Part of a small language model's weights.
Training: a variant of Adam for these matrices, 7844 steps.
MLP neurons of a small language model. Each row is named by its layer, matrix (gate and up: input weights) and neuron, and shows model dimensions 416-607. Each number is 500 + 25 x the weight over its row's rms, rounded and kept within 0 to 999. Numbers have three digits each. A neuron's up and down rows have the sign that makes its largest values positive.
Before each neuron's rows, "fires in" lists the words (lower case) most often at its 100 highest values on Wikipedia text that the model never trained on.

fires in: "he", "she", "they"
L3.gate1229:487529508521478514532532524517497493554525450508480488487475492508544494480507465495500509467504511517471508465525467525534508514514532512454498472522508502490496550457521518494494502501515519472500452530458506507524509517477491507503486490473511509504488523503509450547511503527509466474475509533521470429465484530485548481500529466493505523555511527503517491484526483472523463516512489502520492519512497467484514503544497483501494546507483497497492529479530510470498511545486531522460478487503496491561566548469489507516519552518518480483538518490519503486477532510502452498
L3.up1229:538510505479526504442517517518490479498498522481493509496512469475481494497500546513492501548491481523508494493501494512488469536488530525542504513486541500500506473534474482497501547471521518519517520508536490504521505469428477504537464490496504498574495482526512532508492519490467496500533536542489510474515459472501523504521493502499516514528501496527479523516513526520466502531508462564509527459519503490527513500530533525492517439445522483517510516453480494512490511488502498511515515510501502499498499463508492490466533530463531505487507450523487516502535531528519498534

fires in: "the", "at", "new", "that", "this"
L6.gate748:514489466512470443499495552493474521530493462464494499489469495534535524489466491505506523510500514510479486540512514497501495522507496447473521502527486548473522502503491500502536499499515460482491498533520531482491509501440484533539513507478484487472479480527526478468454463491549485495468483511514503492505493454523484467546478520520479449488507504493452494515554512495445464486485485502513478499478497441514544518480489496499492475560483492504542540511496472450492488532477515525500518456496511461474475499482505508546498557503501513529519508456491509484476509488486490495
L6.up748:523501508531465481523474545468482469509526500493505521471504474505457521485487537491536491511498496503478506485489493535460512486520502485579507529481540532460536496490510492492518475537522484487516483522490488496505511518468488507534493534499483503519490527475534514485485476447518509432495459486529509511520495471487493535521464485509509473510493487524474511526523507509493497485439468483494533512508514479494535505480492522524515486481509482542520517492466524528514472543453495528493500495525498461519543481492515489487511539524488523542560493440519474501484539501511515469

fires in: "8", "9", "7", "where", "6", "13"
L3.gate901:485479504488504486535516512511527504514529496490510487472478472523498495499503555554532478502482516480502467529478452550534514500533525461473499479528493498480505505468522510477513514526516484512521535514490516504472520480509490546478487521448507535484495497471514485547511483507454486507482460527469478523471440453475504510465517507502488539489484465501537494472488501464497511540499511491577488516514519519503520562500487504488480507579493495495478492536495510472472486551501495525490533503472501556524480535519511451509517518484490488518492498537515473494500491468504473565
L3.up901:526532519497526434463494505459513492484512523508508476495488497481450476512504518490502498531485510499472533488552492500506501556468515497523484509497486542499499509525464507475514503558473466510495544525506486490517515495497521503441481462522521525505511463426492553520483498474469499478543481465494480496435553537529495523477556505496560526531504523470456504499477472542484511525496485522485509502504568530478486517508512509467509467536521457525513521489508524506498511504478489449528489485495470561512519555511537471539460451534513494495493506451511480480519481510507495517

fires in: "by", "for", "on", "at", "in", "to"
L6.gate1201:482456487466480485474507515462509534504522514498466499521515554501522500489505489485518500518499511550486478522532466477484522528483456460506511484513536532483510516579547501503534501549465492532477524524503545481521470510504498505465500486485540503463473490515531492489509504476486506528520479491501477497502486482511543483493543516540491498518497549514539480529484513476485451478516494516489442543528479473461554524460533485527478474481516534464519477452519498479472521508484554484499483511499495502480519563515518483497528509527497464506440491465497485506500513520526546502
L6.up1201:465493483493514454496503544455483502526472551488521504480492516508491501482460540501525510468463445504479522525478498519476504517471497504538507505525551495520529471512520495513526525500455517523513531462522568486469495527474459505474512514512527473487444519454530494522494529530513488483532478504501545504497518515474507474529500488526531482559498515488472485527470500463468531526507511508517460484486508475528535538491503493483504456517483503467486492439513530457530475500478527516491525496494456506538511490474502519524482505543516466501500467441474458520526530526479526500

fires in: "the", "including", "as", "include", "s", "are"
L3.gate277:531453495504540502504489464486491500477528528480474468522515450485496499496534485552507513555483446488510520496499521516462461524527506544542489550516470489486532437492502494547492483497499539480515464516477474525460523548500467501527494553460514495521539520541515549489513532465491494518485503498514478514527486524470491544518497502521510544480503470481481499461519471484521514525467467497477470508534474520554489516528527493492474462487521501525479478517516510511512530468481502512500545495455525496489440551528517484494494477506488488502493449503535507512481526465506502476
L3.up277:466464464511478560496509527463419528517496486529428496491453481500484523548508457531459531543502494531495501464488486544484503484491473497555533491508525531509545507477452522488528513514492505531488463483507518469487488492551480521542471508511498488521495534535526484506511479505505507535512493496497496471499458509527456459515491483522499533489509537514509513505478485510492497551543460522440522486499472514483500487499518506526495493526495462512535486467489504446564474521557499476531511485466501456501474527504466513529501499524517490524489488472526489468470525532510493492

fires in: "his", "her"
L3.gate1928:534504503536498482492480476516490499475486495505493503524522513458514481526505497473505531541503458481524515524523540501489487519517538504515481503474509497521514506473548540499526489469523509512468490495497451483488525488516498515540486522473476481529474458523496493485494531550475511474452527524508484482486554509486503523499468489485475501472461508492477509516531531505502492520450481530463480481521521460530478477499454481504488498466512501517518516549520500463489513521459519527497520491483512480473501498500482469527508475485491457464545508504513545449495520482464529489
L3.up1928:485484485506529512492498458518457483492492476524491502491485506505497534508517526524510511468492465519517473536503512501492458485471483501467458512478526509501464516474483512473514508452499494489501492491485533491490487528533502463514494442557464531500480474476546486483527531488481540489475536508488504473485503527487457519492522554529535471521500508491445502486499492523503499500474564535502546509514480484525532492472499517516497466484497531490453533467473451481487497546487551486491450479494507485523461500456487511435515510499525509484500487530463490494527473510467511511

fires in: "as", "the", "was", "a", "with", "who"
L3.gate1032:525493546529502503481444508505524484502524487530512496533529469483540516479464513530489490510527486536484526498493490503462508478523506432504485525530522479469525531507523492514536503464539519511509505516509518500475540539457478487491498520476499514499499500501500488513450477468494488493519537463520518493520506500552543537525531471496502492480466499490485526510501483505504474531479504524498488460543508470531512527492528464484501503480543492528496481490448502547501487514465514452491579488520487518495546533515500484484505540487516462480473488484525489489495487497508495515
L3.up1032:504505465522506503482507485470487501542509549474495488478509511472504495485525513506492491524488483505487538485528498523466475451526521492526456508492489531500549515476513511498525503491500492517525467475471478514477512487498454471545505523509510542528475504474491506528507452497507520500500559452519509539544521466505491556549526524517519452490482536449510535493485499506497468491497508511494484454490522496577462514495499510491488529502534507550519487478484527527523457502475509464465547494522506514505500509543476545528526476455507503487496484486496489489439489518494533500

fires in: "1", "2", "short", "3"
L3.gate1274:504489490500517492482508490484449498518540492503493518524497481461533512485469475500533539533463532455488526462445525517485482540488497482519420535506523549458493496523502527483494526508484512477506494526468475479552491491523471533501510535437517490506500512511491514516510492545505482521518491509509493491537531493456520480464494502466508503525497540486476496465459475493436487508512510506526511490492480504486484481507508488505502500510514502500482466482482507528532524505484528489490509505481506463519491520484502496516476489488496458461525498468528506506428499507489496515
L3.up1274:486523539509482491512523516492521525505504495554474556467496543466495467501528479486483483461477514546519422531514483495445513531519552522487554499494482496513441493481450498453487477494500463506488511496490504520473521491551502512508498487550507523460495487502501516494461491545462507498529515489486508493504500474529466493507492520478478514526528476448532486515533485481527501521523488556507497500544486546510500476506501539482479487553480491494503477491447483486487481533469491513490505490501511503500591491513518483518501475434520485475463551527504459521478502493506511482

fires in: "was", "is", "she", "he"
L3.gate1734:499486513485522536538466505517496512499548463530447470496467519494520515462472484472522487495476471539492510493519501520500493558488496462512494525512495526445572501486463501504509503521494522494523517485484482513477492523517482497478497534518499515503465534500522520501489450525499477471509516492513511480501503513495472510525475510473484515517529479503516512480502473504503461483456505493539418482515516455491532466509503448566494499508533516525476487486486489491526465499477494513511582502492506537501501504476511470484511504467533499512500544557516518488508492452498482523
L3.up1734:448493461461483519464480532505500517503458506465467459471496499509462493494479485486487505487502482518509502549502493512473466490460487555531456491511462519493552454496539494461503464533496498499520450477501457451493502475495481427515559510479505520489502497511517548497511463486542510517505489465506498509497526483554522503482512514473515479505466511491476523485495514508496480508540511489503517479528558514515456491543527496499480492501545450512538495516487511489500512489494512475514487487527536500502501486501448480485462480480528520511508523518491502490496507525505473477

fires in: "to", "that", "help", "of", "helped", "for"
L3.gate221:483453508482486525525492481492483458519544560503517510473485489498483464493501472504501560518505528528494475467506508518488505484481443497535474463463529522480480529482505524464527511517531503503467470503549495496541539533478511451524516509525476466487510490495537515536465463512457515464497514537497482481482491493515501470499485506519530454508536510499515533503504508506542488508507539499470476484478501463533476516495544501491485528502472501515504506498486506496459512476479548510522498487503495484475561504493470471523492498503468472524478543477508513506488537485465500514
L3.up221:507472507529466508475484473504517546467510529495472501494498492476533500489506492476477530479505531458487518481506491527453515482540479493489485471476532504486501470465495514470485493491504502484505487476506509514516528483524501496453529420527575498550434503569522496532501484497523505486509467551495521500565488508506458485488519481509541478535530518528511531417489467523498504497520500517466526479492503507520493521414548504491481508477484430491530514503550490501486475465481511471503512496489471460520526474512493479499490441512500459517493515509494518511485479501481513500

fires in: "of", "by", "from", "with", "in", "to"
L6.gate751:518471501468514467542488473596513530510489501514468457534506512484562521477506512497512491485501476511518462492482514523495503534519500490528473503518462494530482547510517481496529460510493500501516502500486467500485492482546504539498514461516492502493559533512502484494487466478503504498508474504513484476514473488496498477527491513476481507554490489529542518488457500452507506565502480508486467491522468511520462501482485483476491541497469495477474514509469513458452529468502534487460506489537485517454534553493505456492445552503566535493457523503507561497494533490496534505
L6.up751:490491491482492471547473499564505494475518503497474445511485492500529551493511461497519518467496521538509473472449568515543523513506515510554493494507471497519500529505508505451515477465513481464489478508525537495469517487492478493485472527461484505528499502526519472515483470468508504498534473485554507473501515485488503464546442504490466517520478465524505482503527521539525525511436528498521469539477502533468525502499510547493453511479484520504489497533498499491469494492514500502488490499541515550477509493506503487539511460473515522494533526497473500495513554517497482492

fires in: "is", "on", "by", "the", "was", "are"
L6.gate1065:536499475490503483517472516531512494484524509507529481524449517473524499482490471466497509547472545496517561510501518484480513463558503465495573469526472466524559499547417538498502485471491467504503500507518517487501519532478541543503521533492459486485482544511444513508468492501516561507522481505496509517535518480496533512499509486472468510505484487500565472516494511502534467468518512513515438541497468485504504539518505485482515513517468530512550473514497471469471493523513515500518500484473453514525465473479486477505473501529497457489482541483494512485493522495501474463
L6.up1065:505455482434511477504484525505490551489538483488463537543467524542505489499522522505484471529514517448517470500528504498464526487498482448466528468481519550485501530492503501549535491484490516471496489498526509442499447513453499525536465511517494474501487521482534485491499529519498535496554461446503478521491478485508525471546510479529494454510474502466487538543496465508513511497544484511479524479493492498457491502509540491514491506501485516540495452494492488446466506494468552507491520465528513471545529525485460512512502524525452451503530520500527506491480530445476526517

fires in: "8", "7", "9", "6", "10"
L3.gate1794:509480504495565483469505541462512519512495504459521491504470501533528522507503494523516501525501495494517511478465491532491489534496495467482528514478504539497536535456478548568486536480503518507539532519492482493467516533471455501445517493500499480498535493474522504486518540465499505482487475488501515497459515484548518534481526451502514509494467487490542554482454473498512466510517506507553520485553517469494541498476499482512508481525512438508511487508538476481486468513501539480517533467524521517507492485508531493505512499497512496509480526516479495545502521474522457530
L3.up1794:473529532453472483510504493493499486503494508495489523457450529508477500492465501496443489512515515449467503506510491477476508528495535519499544487463531507492501545510497500525467470520527477484485501467478515509531441452503513506565493501524515506517512506478484474496497494480479531534528462496475481463513490478487470509517533581505543491530479503490548491499466492509496462541508499498512522516540548534507486564536475507483519510557457507533483452512503499471515490541496528476490553506499507503524513532510534516466506479501491455446516537529471482509503516514492460514

fires in: "the", "home", "there", "after", "given"
L3.gate1230:521478517526482458525520484510527494456495501469457499512495481474507469468529519522518504493451472514523501478496516464448469539520508487516503512534510452473486477534486547448519514492485478502502482523477497518477532545512493501506455490499493503502522497487474549495503524494480485481551508511474452498474545550469494481512471521433485540456493540489497471504529482480528503501468501560522525474503491499527455465522490503462473517490472471513475471562497566475480447479459547488501522490509524509502453497493498468530497517504500435505490528481513502488430509526533499495
L3.up1230:480496523450540559481485515461469500465486470519521508500477529545490524486521508507522484525529453531518474477529503519522501512500511492517442483501486482491492499465527523500530511470488505504514453539499448508501507494490479482506531528470434490515476496492527537476493462476539463491504530526544515470503518522535484507538492503504492487508509502513506555501485467469475503496517466539531535500495532510486489489508530516493501495538463451480485483491466490501531502493495501472485511498495573524513516516539480510461500520449454488474483503532444548484516533541541465480

fires in: "4", "1", "5", "9", "2", "6"
L3.gate939:529501506529493465487476492532538525520510489453502470514491507529548498470462517491529476514524494506477559493508505536526505506502516468456556481505526481482475495473454479521497475491518542485492481504506564528467543532496498496437547467421518518464505496466500526479517558533512506461528511524476498457517487471529534501484493473534496485481462508511448502491509518473509485503454488496489481558502471479487501496456499505499514497474543503478497498460491487471492506560545519507491552486498496501524530491461551490464498511542498497529480540515529519521463507484487483534
L3.up939:527496520447445501495475480524483509459512492512588528478484472532463511510448481465541476509528504483479482522542496465467480491455514446488534501463485512523527520504493498470527491506446473475497515478468454497474478528504485520501523525509497503458513474476490516508481488529478486479498456484520493521478534510509540513491534544519540552513496496484501570540516507504478499511471494509511484525500608476490532496498443454493525490467495454493491504494458522510505530535462512520489500467455512521495509502480527483489488473498528529449489509540525531483512539479490487527

fires in: "to"
L6.gate1796:538492520477517511524501470573526517512509510538505517507504491473517478502495514523548543500454492491513494492501540505480490499473496477516481495518493499478498480475470511525540483499555544474493509548485529495517485499501487535455476493539501492469429494518544487500441470474475540499513515523530505500466471518503545468495498520459535534495539493496543529486440526497440504444481475545491529525522514523536551489475518488497497498503463495519512501484496497502506498533502499521508490487526460557512529519507475493515514518486454546502485497508482482454445492497525458538
L6.up1796:472512515544498536496488512518498488515501524502474536511525488475511478469533523471487531527506543545517492477519481516461492508498461509520514509529501520488502531476545530482469479478537484510483505455532526457489509493514516495537498496511542469540511503482579539485494542519510493487483515496532539410472485497524508520494502541491509463541527447502583517487554503477502493476518464521488530488492532443498485544507489510504533506510511520527497541515494547509513503484457528499442493490475476438513475543544435532493483500516495487491502494477506543479491483493536488499

fires in: "in", "his"
L6.gate1728:536491507516505451489496485464481477465457460469460498482472454482527497469526516486524495519518474495460452507516508476415507529504488493512499519477464428517492533466500496472521493497498525535487529480501484556490507512508506495450498519561485515477495534491507504453520506488495504525471521516468505532531500481484450504490532516500496534500514521499482483507494472505493524531485519536498465518521478520514457531497549520433450469507537515561519488557473537497495509531487484501511530488478509525501493525481486476499475452533549483510481527465470494480487517518551494484
L6.up1728:455550492475509532554481453566517501493511480537531496524502501498504546526520544492535517483500464492499500538533558508457502488502513501540531502499503484505488445533543464508528538518484511512530502504484479497455477454439488501514519557524495517503453527502508480459489472519504511515485476529466469505475536496498526464536522493510482483465481502480503442493506470502483485491475511529475510476490491485529499498481483531531489528500495517505504482480477484500526499515525498500481529515484504452500491528538538530524497506482484443494510540490526501464535492510467506523

fires in: "to"
L3.gate1142:563522483527490488483493492513485506515502531512474505446482510489543452481527472514518523498528534516483509519501530493476495512474506462523499465523502474510500501493505514489483492518480489501513479483535483478502534517518533522474523492505486502551501486488523467525515502502446521462471499547509500485477531509506535531490520515540495471478519495488498503497486489462473505539454532538503457504530491513495486506493528471495498485474513507525514519560540503490491493496508534503504569527509487502490518522487538526485513553512498469531489534493500485476507502480502509489
L3.up1142:537520492518473543471532483524486501524534538519484549458452489505528484511514477518498515494495542521497473493500480519496470490487500495509505527504493524493466502469481490478509531535449512443499481454529472492547481506528538520452528502545479467548504457549514505504480464527472518461492539547526537479505480498485542509537498550537546502485526507496499502498515440537463515529495548501476480490483485500503497491472505484497500477500491511510507448478537526484462470478504518526464528501509503497524499484482544516526465500523506501529494483501481430482490460506497527504

fires in: "the", "to", "in", "from", "by", "1957"
L6.gate121:488474490552493484470480515491481464512514532480492584479486513459524522490508518540522476548502510543477482505524490526492493521488472499552514509499532512468527522493516498532506500504485520478527494543524505468530496528500504510510487477554498519479479527513525469496523533529482537509497517561493532509442471488474506510537537488480521492508499499504496469470471461495504499534479498527461506513514452492490495525482522515443512493528440501516487448510511538485436483490502513509480487498471478477505515496543547499540464545557497473508474501480486479473462495499532503514
L6.up121:522489473496470522471504462491498485477505502481509523516510495546495487520481501480518507561469483516521464486505488480489539520508487467541510504551477516489495475521513492470489468508501477506477504497556557439485474535522522503482494531512470492526512532516501482505506524480508499504446520539485520513542482501521500479496488489515472445512495503507511492487515548510491544476500482512476464517530461518529529530539505546503499510457490520524534519513455490529494506457503514544543464459505483523475538504511480494478534505514496493465466504527515496464533530481517467493

fires in: "on", "the", "a"
L3.gate891:532522488479506516519534511476520485533490434522491492481454504502510513463502519481517462534509492506525502465564484473473533505511563517504545485505499462514490524499485522521488515513557488481461501513518492524515542530526527445484516501502476485502486505491518518512473495497531518472478488494493510505494503534541517545525509539506464521486462510480531473484496481512520540478517493500495493506497534491467505507506485513501454491507552482544498495542443511520502496519477485505506489468470501459535496518486508532437514530492498491528486521479508483460486540498501502509
L3.up891:517489503494513519481478449462503471483539513515519489505514514518480505491536505467513548506520490496514478519508488505488484528506515500529518512514493482510461525515498514464505530497473459533486513547513518504484532531510469475526505556506523506547517478526495502507444512500524503555490504441511489473467505564524511536497497513540500527487475520494472479484511494553505517516500474504489489489514494527523516454508501504513501529483528485465498501480495542548480504500516529491484449502493521474528464507504494506466508524434482503504503493462504502490486505457534508473

fires in: "and", "the", "a"
L6.gate1101:518473495582518521531541498491525485488486530492503517498460488496478567502454510492519474487463477514489515503490531549480499499502504494454492506499550487491502512483504521519527515498502477518480485504542529514522459503487487526478486499425509516515500476497525493506505488484464503461510473474530492522469497508502470496490554501491524509500455513491493529512487510483511479467517486475462488492565498506520492515504490468483521482543518541491517463490518511487513484474489502450505545470528516509490554462478502508482514523551529452526461462514538503518460497517507480467
L6.up1101:504489503575510515508516515479447520490473528524516501515468489503496490532516446475476493508504501529511473527536488550522480500491493521546494515540529499546505509531467528523497514497459490524449501487473508513505521493518551546463507500461538499548480507482490507510507472492506501490498465534494501535446541530460494481551521494527483525536502486527472496488452456501530519481517488550453541513538504503492498519516490474475517511552506497461479516473520516529529495472512528490500498512478491516547528576507483498527482495533532471506492482486535493542495489514524494489

fires in: "that", "the", "with", "in", "who", "and"
L6.gate646:542472523518485479535569491550510458490525504488488490501479485511506547482466460471502497519499511539501505555478530522512491543525492461503522464475548504505495515484506529516531535551495498533524470485496510516520463494535484549441498503537538516475497466499509453489522556473513521513481495542472481509484507527481456515507505537505515543518492520529480518485467470461486472489487514521472509485494499500485486491492532491563488485559475483485508513507464544478485486506450497476504499463503513487519499543499492530574487561524489502501458469479510497496463466474535518468
L6.up646:509537513517491474494552495450485523486502474517489496487475453537490467511494526501521524488472517510501537452535484498535504483515483502492495573500508516477486484466505518506485519503502499489480501496494538501507508485522500491506499494458533552500502490483506526513523500467472498436512494519491494495493470478507456524500491459451474468473515511449464543514505504506536458494534498486510478523514469514509547505490504506487450430499512526504523483470511496483470435535486494492530526512502497456515566475449505514548494521561467503522518473491503539490485497505516486499

fires in: "to", "can"
L6.gate1704:512441473510507547460462461544500459501494552501494526464503487478516480485465545562464527451508475554551513541491517520502484513539517460477541495545464462518509497480513520515508480517501526465494461479522490480483492562534512535488503460519469483498506491486482463484492447528498496479502523500528475464498479468507515502489510523481512512548492535476516535470482484508424466522431496504504499500524463477509496478475548486512530470495486479478492548500542493470463485537494496519488483492481478495466507509503488497490455496519466491529462485544441485463459467493517547481
L6.up1704:507467502502508489508510520578490473531504504510513512514509480467499526464500499491523509486469468512501460527483524478467484516451497475536520541526510511499503496476515513435526500540510524550549469470454504485505531500514503528468474506511503517518556492564524489482505478486482528461530482498547508482504491496517512486514488506525514538537525467465509572478514482479485446485494515471512524496549533480517471493498516532489499510470499488527562499522480492490505489483489488451483522515515490495525518512496532528523501481517520479459492520457470493511442493536490515515

fires in: "on", "at", "atarib"
L3.gate52:510476495494542487537522498510491479529537497523507479561448502488502491469489509469519465530508500517546531514527505533497494522532491487477536496493505514527513550449483531483555510487483470545479467543548497553523501494518555494506465500513484489510503549469535495494499452512515535489503522525487526507494527492526552541490536511529500519482490470509523471485496483462501497504510551489499461496519483500505490474506488485482435523497551510521509514492506495474522506496494492510478536537529489584552485508439501527474528523533496500481512533530497490541507488515500505487
L3.up52:518518521480495494568517467504495470502485491471506479499442490459503486484497507523478471508563468459517491524540509511474485491487522473475529508513505475518453510515482520488511503468505482507452493514484477520522532493502506496468539498511495534526538497518493460491533523509537502477516516476505517499496516509492555567449489498502506499469501502489519493505516459505476513475530509528496495484486510520534506481529523470508504518504511507506540488493526485468456504516447525497493526502507468489523498507506497564487510563520470486441524518516495491481487474530465477485

fires in: "1", "2", "0"
L3.gate501:521502488482506465497526479477493517500515511478518508518524494482512480502487473522497549499482512488481506515505522440501492563491486514505496479511492483463523503498480504463520499503510480491492454517475510515497476518481479522484520489487485497507458525466480502499484493511520473523535486471525483499495468520521470505490507499501486503576458521500546492502519497498497507470490552585504543477517491474506487531467522496493512490526547504531501511498514424459543496520492468480482572505475526527530489478492463502526452523506517483453522513451462444509488498456544459458
L3.up501:484473531493495491474510504530503488459471503520497506525469505516531498460484542530532543444494512476514477501465526442524554543501493494493518472537470473522507460482453530500515459511491496488514491521470524527501528513463466543480454522476514505472459480479470477501562512490464505575522483445475497533468482467452478522494499520497460493508450525506476465520495478488526522470496523528535510475527480523489538537490501517474471482468540495453485502545462512554527461513500477474537518510433513506515521477472507450508486501486488473501474517506479462525483469509516494481

fires in: "9", "he", "13", "12", "8", "7"
L3.gate1299:486465519497524452495540531442497493515520533527487492494502520534413494516450487474500529520432525490545508485522451501517494492507483494521471503515500534499480510494528512500513520525496480554509472434509517498494509529511502506542514511482512459495496485512505497502457491473513506454555461528472500499500484507485491505511577494515522511472506521473539505517506479497478489531457460521535479517493543525480535504488497533507526520497481490527481485480484510510540520537459527479468516483468491489439515532533480460510512517490492451460476536512475535514485472501482473501
L3.up1299:473495501412512524500467453517491509471506483480516490485498483490505450470450451493494489491528500511485534506458499541498493485497506470493516460498518511476460502489464499529489478495518503478503525519495499501531536475470496427524472491464509525482493489494542497496493499480489479505498449516502491459491499511533519519431520521512471459528505492514514519507472511539498465552496523490482446487490488475438517519491478484507514472522522502471510474530494475473496491523535499496527510443534494532487502505501506476512524520519516522490483522549491481462531486469506492494

fires in: "for", "from", "of", "at", "with"
L6.gate310:494451516530485454535532491479500504484524560461518501503505540509531485440501497515511500449496536525500562509483509502507507530492477475492511525545494480441508518481515516480521463549438490488494494512507498498488479529475514541467501462464486517496489527516476510509507527487462531525521467470511513508536479510495518459496446483493492502541509537512523542488502484448492440495528478509476491486494481427468538506476518506506472482508511514512517492488494527490498497468458506519491522516546484520534499497508495501507478528495517497526580539507487527475472497469491502448
L6.up310:526497478541492468497486504498490484505498503487509527427529488496475473471517492457493474492507497474457494470509473485518524494471476493465467545441534498495498503437495485507449526490461481540508540472489487512472520504486520495523555414513509522494481491497556502466529515516475518482467495554519468485494451528519526504500483437508526480509540514553442513510511486500529471512486501519503514502493483479495527545507506474515506497507527478501528517494489527521482475513473464519507526480498515512492492456454473519487463515532493485528505493521509481481511480479492480493

fires in: "is", "are", "the", "a"
L3.gate768:499495520521552465482510489512480487472493507482451543500518447496524524516518540525498518485505535472464544538502539459506493530497565535498518537530457479495490466514477516480500513489461481495540473515488493487490526499489451508507506536516451526570452508535518520502496504495440511519475501478495452534556523543465509499525554483500455537525481501419505519486478525491509508509482526536479503462531501468479482489480502484490491515520498427502498485481499533541504485551509496491498503533495525490499455524478531531521488498490508476515520490481506483478477523525488507488
L3.up768:504506499536489477536531446508537513503551506490482510517511533490528551500517491527491512503503481539500529512513532498512519505463526492506518495501482481512544528522540481516530487494546461509480474474476489484480484522481471511493488449510559526471491454521489522503494528486487518481503454517508483490429465513506489467456487503468532524474449512532489492544473479460514527478506481511480492547496539528491464524519519497484499457527502527466472508526521498506535507454534523468556487495481539511458508498464504488506516513532495465467502524514532531486454516444507479510

fires in: "2", "3", "28", "such", "24", "4"
L3.gate1549:503534543517512547551482507521431492492481510496558489503510495484473456463494497509520527500529473494507470479480509457449454516463505504536480500471495483499532510450531493528481508528474502476476480506500544482504537506502523508473476551485501491518486537489476551525515530516554500517537521507469459508508513533485465476538522502528522493463473548480513498493468490493473507495538454510538520463503493470491544482530489513486510484547545482490477487507476520490503529504506512510519501464533503497533534488538464513484491486536504531502504523499517532494481475503515486494
L3.up1549:442484508522470461532517512480483498500490511496505460484510508497460490533528503502513521528513519499489488489532513474486436551468492543520567508448522511529467514498503489511523545504481507495528552478468501471507467476488474509515488481555529521530501528473500430478499506496469486540516515487434466524513491516539469527517510487507508487495510491482537463490512495464494505500438458505443497498477504535524513507463532514515510517478513523509471541550522475490470516534516492516515525514479491485579527486499526482488479456492531552458478494486501434520498477478564522563

fires in: "the", "his", "their"
L3.gate1783:498484507531514464497494477542499487488522501471522469465548489526553505481536522474495498508455476492496485508537513486511500499522526501497488500509490471470475531496511551459491507513510462494514461474504458482473535457483511473496494483500477472520548525530478516496469516549501528511481516493497475544480490525532525471547530510489482490521471510479506467490520468514504491534484506498500490501523489494482429517515511487473455504552518432569510512536479490502474503512478532524460529516503543513508457506485468493516499505551538441518508490479520507457515531533529515504
L3.up1783:525494490538507553479473509500481526473521483502515496479543531527515452518559496555479483454502497508487491459502506485505493477498494523533450482482460487479456518496493502502500536491530434462515462568533502477503506489498467511471486518486531478491517482499488508504477484508544490506470497452548480511518497500475483497612481522523433484443484496501488502499530479535507458514526502506524509505497460507520527513491515521509466523491527477526497498516493496542511479539491488492485539472491552490510455516509487494505497479504470520501470487483460516479542535482485541485

fires in: "it", "that", "he", "they", "knows"
L6.gate935:539476542500476487513487529506522495475509530519532575518491461510458507508474506494472489503472491498502535453487534493513491520527473522502520517505497468481497506501494549513477469513516500521487483469472472490519505496497502490492494494491511492511529500467505501516520500448457492537506499466519529510476546534487495509493457541473481541488458488499478543502494528487534554511560453568493490473498549506473530510495467474479483489514507502510483483492486526508524522502492527461467500488510505498488467510538486493468488506502504481459517502500489520509501522488496450533
L6.up935:491526540463477537499485522514492512474479541512516463501467492537494465520497488478458452487442482507514469488544539545452469493512500537518519504476530489509489544518464516542549498516481535486532438483432526498479477505537498485498474504543503504503476446538519503537542546484502458535482503469502488454526507501496472501493512496494523515510510521469515519477480512542508480542545527508517518507509531493509426504490523486465479443503512468550499530487453485508550523484467529486483505484523508486488505477486548542511521509487491516541456516501473492510510495506444528532

fires in: "she", "he", "they", "sheikh", "it"
L3.gate415:517484496495467498525529525479462554532508529493443461440485469488485465487461483447528498544514491524481498500529509518500462489485494517535478493495498487475529503539493491497528491533540501481523445481504530501516537517493517483509485471503487540495527519487520484511495485482502540489465495503452479484477491488488481508505523472468485523485491471482503520519478537455516513489482492516514477521510505455503496499500522493505449509473499453522516559502485531511496505511454532499461549487543547510506542506467497534513534515518494509501526492521471538479481521468459503529
L3.up415:514515463519475493463489489512478451550491496483446498472448505489505490486509477477502498526501510505476527437524506487481470507476495542503489525518478527520482529497468518503507455518500537519501458490498509528486507521457464461501515525488506514479496497523534528554478536484495519498470472477509474474475556490531516543499519482490508518501499503484458510470426496525525466468539532488494522490468535500516503499541512481531510469489480481515495520506474508486532467504485510513495492525539535480537563488483541521487496499458480461495556500539473538523484517482517492514